Part of a small language model's weights.
Size: 9 layers, MLP 576 SwiGLU, 5.75M parameters.
Training: a variant of Muon for these matrices, 303M tokens, 4628 steps.
MLP neurons of a small language model. Each row is named by its layer, matrix (gate and up: input weights) and neuron, and shows model dimensions 32-127. Each number is 500 + 50 x the weight over its row's rms, rounded and kept within 0 to 999. Numbers have three digits each. A neuron's up and down rows have the sign that makes its largest values positive.
After each neuron's rows, "fires on" lists the tokens most often at its 100 highest values on Wikipedia text that the model never trained on.

L3.gate507:590478497460515547467563484484457475537583388492491635506516447532559499471479473440478522514452459479527547465525603519481556465442506398450387584557558538580430491544624512567541469533486610505478517483416409428485556471426564435540542498528526557518421473524442491470584382420463456479
L3.up507:423446488503609549491517515539496528548469411513473518431515531512530571528475572558518463466571524468445529512533587446503542466414527458520571606441580617492529490489435493496511493421499551490504472538491489442462493452475631534520568487535479572490530534522407472473381483478492519489
fires on: " Ter", " B", " enc", " Squ", " par", " Ber"

L3.gate225:507542504453508456521528447454446562500378586489445509443545581491470475516493442485593482543463475431414553510549468473499459480476498525542629486545429476437611426516520475580502436479465601531554523574508489408471521491502511449514493513455498507552438501443518493403466537439562558557
L3.up225:433562560575540590607505540519504581500406488558515467430434628518454506482515528559439534537510454518430530490684601513489518467499387455470540545491459366497594492549537395509524560462515549472559477468503400494588485467481508548513496505510528431452447499477492528478449537563551503596
fires on: " ob", " Em", "hem", " Ang", " em"

L2.gate152:580553473405523454518440525535527483480573494598495563407438487530551442502503463578544482462481511531385499466478486533459480489484514485391431472527456503445492512508479555504376482455429524516531431584542468460460473497495513398587476540560515440472516518382500624492529549525472444506
L2.up152:513507382468448469470474568543541473561466484582486557525490489605396531500540464391461486520454518544455460522447554539466500586485473452571521474444357447419466542487488451508557471538486582521558483463471473417524540488524443456434588508538492579502534335488530538421430468569434457504
fires on: " Dr", " tri", " earn", " Stud", " Turn"

L2.gate5:557457531564513519565519476412514536460476481484392554501475488523510504496514532576518588579519598482545504544531561509495496550493560500430438544439449481478545463499466464293527421526434525466520566584495511505483495523514474503546434537500448464538548538505475517506455571622485590508
L2.up5:508543505548551528573516468464528456429472520478410492547363484468572456464522591476492541552489533383459448524405403500464526555576457495493451615508541466539539458523527456337535461522518452481488490470491536518516552545486440548573499505482483446503577513508603532453500509578513526563
fires on: " of", " Gen", " suff", "vironment", " among", " Christ"

L2.gate458:484420443538460508436511455543576487509580430495487571419493475531409601475516552556486465508437456564486461497440475432543440486510556499437527489561548389469562490553490498553476524567476458495501462540566488465523452514432499538455571417544483414525587443502538514479492463525521504569
L2.up458:480572507448531524515455473468562556505502602529547506504563446563353451490463518494457448481471448541497482474430547395511521495471513445480419493507621572434530466451430538443491498501645448511546455564451508555517510410400538516579388365534593444488485463512514587467478435515507480498
fires on: " sup", " Ol", " Wal", " ad", " Ec", " Jew"

L3.gate41:472442468549444563438465560503456391384383419484518452478446510455468510510459472509522551472538486441467570537506461496498564473512512439443426491579526488504493539618567550446509535434502496402597447409464455525536474517473460441509481608546494463421489416506514558561466530489506452452
L3.up41:429590527590593481633433507460444491501515451477551446544534437511521567503497473608492485538512460482516559407477568486520450549518597503502546403498484493474532482436475475516404589481444402542559496528429444484506532471531483476579520523508550500650498526401518524504490476455470520449
fires on: " sign", " eng", " Bo", " up", " En", " hand"

L3.gate503:460443484431386460593606533416470446540495444546460508521424484508454575488522608600476463485357482529412572495461483539534410525463580523484430449448480488434546522435519459502543530568465515540569490614502576524491578435489516586511454483518518520450519506482479421512528532424545530423
L3.up503:487527604424388617567536578486542540568477521512493479489510499595531472473515442391553503511495566515557479631472482487503472440492473430458474437467540461539658516487471552480533466482474468488583505518489483564600447570520518460488419520470457490500368547517515467437486399480464458476
fires on: " Total", " Team", " final", " ass", " comm", " Q"

L3.gate223:491588516488445482545538469514467527515406532516446462478525490583519540479527474636465458448462489523495533549432501500463551459510434550479494464484380442451468489541490404528548539466492455502471445492568443511469484406553545407421613408495437496526606501448554493534472488519556519481
L3.up223:506493564446587547529464560426505489570559512553479556472517507454420467487474439516534454515511548542541540524470555550470545527508511539530575502577555431522613542497562447515515446478564539548517535491550575480439492578544506424497550508501469545407476563528501485449438529555460466534
fires on: " on", " as", " Mon", " for", " sq", " Pri"

L2.gate89:566530496489423453537552473499549553425515572460539553583497470505404546439543507486399558435551508517527493458452486451538508436511528530552488498516501394484473527475565426503523479577394503453474527555455421433390448491460442472510465480503505406416557416441511595536523439489548489487
L2.up89:545468495552534506479568469558410489519389469488559558393499644446514480450541519450469521466433505490579492569550455474504588514559481501453545457433464455573541547487483602547429471528511527583441439502535434423493488525557548473471569523511421495595571542541521524503484511483477483531
fires on: " gen", " rep", " conc", " Mc", " inc", " States"

L3.gate366:491533509615415529504407555518451521545464463465450481494492475509462546497511456487529505507526582443402525489476490498523563428445444493420540499385483503483543551508529524450463524476507476637446538520494526411504412427508514508494579435514530610409508438534454582392513464514523527405
L3.up366:549477481421550454562534557522537501514502478458578465495545528445424470469451483567468497553490409426448468482504581419479500578571468476537554553562612522468552620538506561516515483457517421592501569481621497411424457454442405565546596459536480549480531512544445519456516480533592536607
fires on: " Ad", "ipp", " trad", " Christ", "urb", "ark"

L2.gate502:574500485492501505515615567560518490478521478447487547509508489566545551566437566444473576567498476498560514495472510459462429443436564529585513495584462459491430556521553482444535488423530568583547434494496472414439446509581510495456454529541506452448483483490523533459513639544476459464
L2.up502:530483467535539495466525560536558441577585420427457510514437577567455551540521558349525487567537471468491526512480471462492530533588573511474437465525519609491469536537572375414542529373492527502487520511465529563506556463512447444573461439459578536511539532441522556496596567574483506500
fires on: " Ch", " disc", " int", " cover", " How"

L2.gate397:473508525532568495459478522457498470566471470479541475384546562540536406481465499556487480630489461500501500470572479560507580418519441438488494449492449448475415458542473531419464405496498569494499461578528451428612502494484606483461476468474483541543436454550550393433497562546494468491
L2.up397:584514574489525385524469491476569586581565549467541494521472479460446545381554451530506500386462477510480491398497529534464509521540469452533513523520556406510484396512532434519418432542487525487440479434638385404467504550467567513494465482511454470550502508486503550502482517513548490539
fires on: " William", " Columb", " Martin", " Carl", " Michael"

L2.gate255:592562479483493544466580397526503498418483479625494502469588398522495442561525484448419508462529520428486460482509422551452495554534557550539458554404530521443529459491520566442504482452567448487466518496580593521477475443569604534461463550460442499401519489542404418544465447449421479533
L2.up255:573535533517487500432464454483459502575586584530526528570462494449484532530520507468551526536441546479471474477569416398413578489491490484434532539420459481509566415486535481580509488510479508462550481447443520575532530474576537597462475418527402430483516417554511474431519548465428516499
fires on: " se", " con", " imp", " reg", " def", " ref"

L3.gate473:568507445523499498571521484588443477480544539475494430486471519475468558511533459517487408520606503509474565485495503498477600448531514516561421471496470527540482423516483383560531488530488387428536473392574431467457463553472488458470485483547449439559440572466412559504490383521416535498
L3.up473:579449521500543462465555476477519515559499493539483496544476403559491432479568545454573491559422497533507497506450539542454513484456508532445523499565546481663474600465494528460513499543548488530479535530355554460568607448421529533526510540554520549552443532456452478480510523440516585496
fires on: " 196", " par", " addition", "ection", " example"

L2.gate332:533512474498539501532446396522514601503489437512473454508532521540535513587418470578505505548578526528497491506609532535515482493480539437425500528533488562546454477408584482495486498576520563517483510520448524398481539543538481545558469521522460614522465468520484528571462619497603529599
L2.up332:497475527453529517516502468489514553502515524585420455451527427466496585522436428554553473530533576523564523511494602468562552417529493444552419487671503483541522568504548486510489422532571509500548466505439576422593564493558544541501507516571509481516509517485451507447541424448550453538
fires on: " but", " California", " until", " even", " Chicago", " then"

L2.gate364:467583546463522504543478465461505484543415528549521546456413588527497449472541589585520539523471498503406591500441511447322444428482531483490465535516488509501535521437492554478433511476533452577474428569507569558488562462451420511474501493519470443489519493514520525499539478586409498503
L2.up364:491562421414538507462519402517468546452430517517446582458465509552551551464475401477492499453498562460406564569524524500540489444496489469543531498475470480528484507417434520519575430509462467531525514499547647458459469482533482551572454519522554509476442529518446580564435472572535448424
fires on: "200", " adv", "^{", " mount", " 195", " 100"

L3.gate523:475534548496477514406434459493389465513463518465464625559442476574445498477386477434480525481524471434484495478549518541470492531494527493491452591541471417482531557419506474470510563470456518572525568525525559410452497410517519524519483518547428457482494522519416527450487538502481514536
L3.up523:466584532505491488497497397533463545475439555549477500540478576519521557450440640627506534469507393477442446469498486454448540545488442415501540497472507385591505545509512444461471484545516533386495476552450597530425479454500505436490400491442458436502567496520508496546467536480482533451
fires on: " its", "ang", "id", " val", " Val"

L2.gate62:514421476536574450458563570450504429502573518546563434475459533512440486516498564526499510409435510577471458435554556506452549397531493479483504509497453436451560453534429500415411502433501491528463428433541425479483602540447582486397520509558523582520571573522474399464420479481507448483
L2.up62:501441433499557512454612438467394536487492510538481414571511485578517510509488451448564514553465641595538479571531560542522535515486548455480443563409614527451514459497488582466502492483480508488506467485423528464495496571494475528508511655471522580520544519464526490504590459396385418584
fires on: " inter", " opp", " exper", " critic", " leg", " el"

L3.gate428:439593469503459609550506518564426506556483499518503444446515504496450507474446541565521508574549524498438466523492528522558559489503535504584436525553483465449478485568516438448474440486447569566517500403473443498466517430559502412444499500587521473555495532495591443519429483543575482580
L3.up428:422447453615547509548448550576474496473501485393508442550427475472476525518588549596550417573612521583486496468542481581570558550533503472571487434505572515446521513393551494440570503493433423487496489415455531565484509518507512483437482585600530538489397452502592481597502469498479484526
fires on: "ors", "ics", "ement", "o", "ing", "ific"

L3.gate207:443495521474459471503521392491553411513419473478508613447492454524464601392406570397499441504509576453447465544491429498448485467535532601559495460521504427529447572541452497491516545554482465541512482419543415464511420518624499508472511489554580392477492476498513490520491479512516537619
L3.up207:430509471407472555457556461402528404566561447619500376630473523481488555532537464443541473473462536481505464515448498536563496595517569560540494440462526483574486537473487428495501532538435459513439470494496456498468465459501531434445490440482445395586528532520409553519420445475513474514
fires on: " Al", " al", " Del", "Al", "s"

L3.gate398:573513562639430479390535548381495469519498535470497437564440545557469417519590481433454527567520491551514504548620511540451498454519517469459489488575504501455509486499548452487448517446521481542383551471539476449523510528557494436458487389633508526448406520481435516488530512558566528541
L3.up398:489561530479473497633476519504598518488467473506512485452546594575531496496523546450597462424472503527441374482517518492504537505434444456387508506542497459472538486583533583463484456525469460547566492415434479486616478500518520502456513393374525480521466567458512446466489443490492528429
fires on: " sp", " Ch", " Sp", "Ch", " McC"

L2.gate231:583492503495503454492477532370540508672420519563479590482558489450552512572446493578549448521513507485512552481542477538472461439528451500570508417531497560465467561522505497443530520427559480452431458516425479497463505459519521460408497494492455522526463451524429463574494577495404514494
L2.up231:524499499531433462472545474451446508545554397540497507506514611453494568517529502492472509381466478596498554525598527426486528553515507569502482542496460386624469515470416416561531480506541456545511446540472434501460479500371577503519544469510510510485479491510508416477439554521549504521
fires on: " pr", " dist", " fem", " lim", " beg", " cl"

L2.gate470:612511537557514523546511498577546432442536551490483475526419527470515472513397479553523481559427502513528500517570467478430525363498506460531473482526550432514501467544449444538493526449531545458510502445576442517541488556475587505467457474477453506480517589464533482439482526576482612512
L2.up470:484607516507543495542507490527367456477456512478505518544563476498488564423585476568466536500537509559547474516446442430533511475587409604469433515491514379427511526423423544538523440469506558562462516450566512469586421524461608432536536453491492478562477613506589598402445500575444428524
fires on: " $", " votes", " Total", " publ", " val"

L3.gate539:474453452508483515525522517453432556532371528501467456408561515489454465591472563442528501564585556606471529414428489534427518537496492532427471528483433575502474520447436502420445465576426533525558499530502539543519460499521470613533446525478533529577469480404547525469513516502459540447
L3.up539:481462446581504515466461548614461465510454564437492484607417496520440467626503454473461454548536457537484609402451509538417505519502518549450507587496536473595441513480516545475460555549437438507588490432501537492555528568574507524525516500436482499527485564485583525503518538441496492455
fires on: ":", " [", "(", " $", "["

L2.gate496:472435468493469513579520447559517446399423565554490529447446500479507534476458515523455586495505531515427514489543542509384522582452525480634515545512487513476457496458432518574525465493585477476532524506503512447493468614490425446532520536491479440484441525584586532481521498511528454497
L2.up496:412515552509495451529461567524557470544529496492557521596488411456532438462407605533491577560495528532624537513421518454498537622523515466470562550526431507463603461503565499561508521509510439411481438561506435404470482417470473547452477477499477438535490533455588416561501542494515521479
fires on: " manag", " back", " guitar", " 2", " ad"

L2.gate67:516524452401588534484452544554635454636381441455500666501514532523510495510533575505457456428552515495535592481445516440463501495547521481508458554537566483486523548512506512499492525439482443456456418522506572477501427497582487521499467451520602453390539464549566515535437445496572449471
L2.up67:541474449530555451439428554503531415521469526474434524502567447554464562514510551498460380516565422466555461540489467474515519592556582476458534452402497479602447547520509475476504419527535493460503458552528497493428434507591478485452451516433521445521542450497487499495537424485484529576
fires on: "E", "re", "I", " dr", " relations", "O"

L2.gate475:341536472560368573566482493483497471516485579590487422567483511455523464504567468431521553392476545561490455564487524545490473447499546611520475537566429497527427440428578474519462424533517469519551430531493550540517485525565524560459495507573453537509512480506442533492464498506510500462
L2.up475:492552470449484479531523457555637499504508540522513517442476492541479478532489484425516519504503409459505456525451552423442454476474451535585422482495528518517412527510476521531491480389515450509434503539573405514461541572588555451501403537511548602478590522531552449564416500483471388513
fires on: " pos", " conc", "rib", " typ", "pisodes"

L3.gate412:468506440453450421466511530508521506504473458536510446407516460506426504528594500525531515480476484525388484404426509441444490497515530539500382546540572660469436388466429601530502464432474404532513495497474468522504538516504475454511587521568408507474557537464533551517521441477426437470
L3.up412:497521495496492490584444462442508502492525550519467577520539462474519570539458487537651539595570529547541532396527526490467511524493524494552514450501411521440564477521421456488466547476548439532500482578530532448467456540465548494488371465486433458485495465497491545533494466463499492441
fires on: " born", " 3", "3", " Bro", " 2006"

L2.gate196:396496414496477473442537528515524444569492470482487508487393534470481559500467504579492565510539545511474517507487425540518462509524545493494570552492521484492443543522457488452453483527532415444500492511521504365520572531557479468540493516475534474472561516531608516530602510604446520470
L2.up196:438479506503521466535478508488547525396498456499479459530503450609503509521473512619586428499498427513523508492447524501504403558564561432558442553522510501551556540437480584530485516629408553565508474447474446495453511632515536488484410573553421509489462543452564483453425463446547495495
fires on: "P", " p", "p", " imp", " Ro", " phot"

L2.gate418:436487551557485573431463504418499530505509531522413487567398480516547490518544606397473622544466576636485488509593504449490546565507511578507414536524467453520502432481411503427503518521579467519546561462521548465513481526538506501500524468589484550414463524573499589498504466487444511466
L2.up418:508546502552425498468523457446494615458536533472446444492499529539518551419527482420574565480524503551553438573511526520467473526379557557418530507555398462480437510499517438442473523609469527542602546343469538482512497553557470492490492566477494525440461582500467488502585453498482539462
fires on: "ell", " cre", " Website", "mit", " host"

L3.gate147:535507523452505477458516481467517445536569478554467523570525461536510486603504563530470478570445483436445530453568461445494456572471562608594592485475596445570511478541437556480490483452545493515478504476500597476578456520545518434487511472513473486512514499523542525519456433598504535483
L3.up147:480415537541543477537495490532519502554524548476434533464537536495529514497444534499499498557431542511596463527492417539591430463545561497479448504511447578461450439511546437420445431568543500431445456448559545531516461512469435472470459443463542470513558465534503545509540509514516641480
fires on: " main", " business", " cent", " public", " film"

L2.gate135:494526501466404584451469482544527560470396393499471538556451569493413550501470486484411464473508485443497542390505512543499549520593470425453505511536496501501443473524475548554579540451551549397591563579465511520432431464518572468496538454495540486494534469438505438571510511547502447466
L2.up135:534495485499562464459419449529546567528447513534420463508563509580470492492480416580515429376515481423504577484565546515462620480470470409519423499447475518546449456531549593533541463499515597454481470545499446490519514468561545476446557451474498467607504451487517513530473546466461451539
fires on: " Car", " Cl", " Col", " Ber", " Ke", " Dav"

L3.gate39:501470545520440548513498499400450456608463558396470464423489538535473530541521506564643516493498550482540422427518456473512461522582512454433450460524532575607495511507420463417465554516457517466376500424489485518446550501465487446516437492537510483502444498520460474387508510464595527412
L3.up39:479417515494501532420458610510563491554508512470409463587420527498470636475530527547545410468582457618515489464556540545432479522482560437513558498484535522489474478440462570490454569486458494513474480463421502475582482519462543511408472580548604517518480539499506410436518532599522586491
fires on: " J", " without", " s", " Gl", " S", " P"

L2.gate320:461500472521444510579523525562489469584520484472467572487480476431528569480444381482428504643416483460456478539563508499455462483591473419542521439538431441485527518524519579461598475476557420486546453579536473441488598556576373494551465572528444525576433404584587575474538485483470455475
L2.up320:515534486464516538544533505450535485534472435563514521425587516440508533432519468399415525456455541525524387499476518494480463585512528470517437478628535366510474472539570502480493502481452552523606512531582498523583493474572517442486526635496550447491524446442388570510422515509471420550
fires on: " made", "″", "A", " invest", "lection", " Sa"

L2.gate48:427502483517557393536472465409451503621539483477483413489466454509489431542488466502520483528402482487436464418490491443364496485489508511509578591463562538564488474559445404505480542511575408483453482546451458503534544472526488581499538532582489560485456494553591501537445561493434460572
L2.up48:545456449437502508468527485542508524504458426503537568512465442509585429497557523449506522445460521493496569550574493428508652480463440486476462469459557389616452413526442470525484539401527505444508491538531428559510558527494467477469451505525544555496483556361493545479496530506526462531
fires on: "in", "el", "enn", "ri", "b", "if"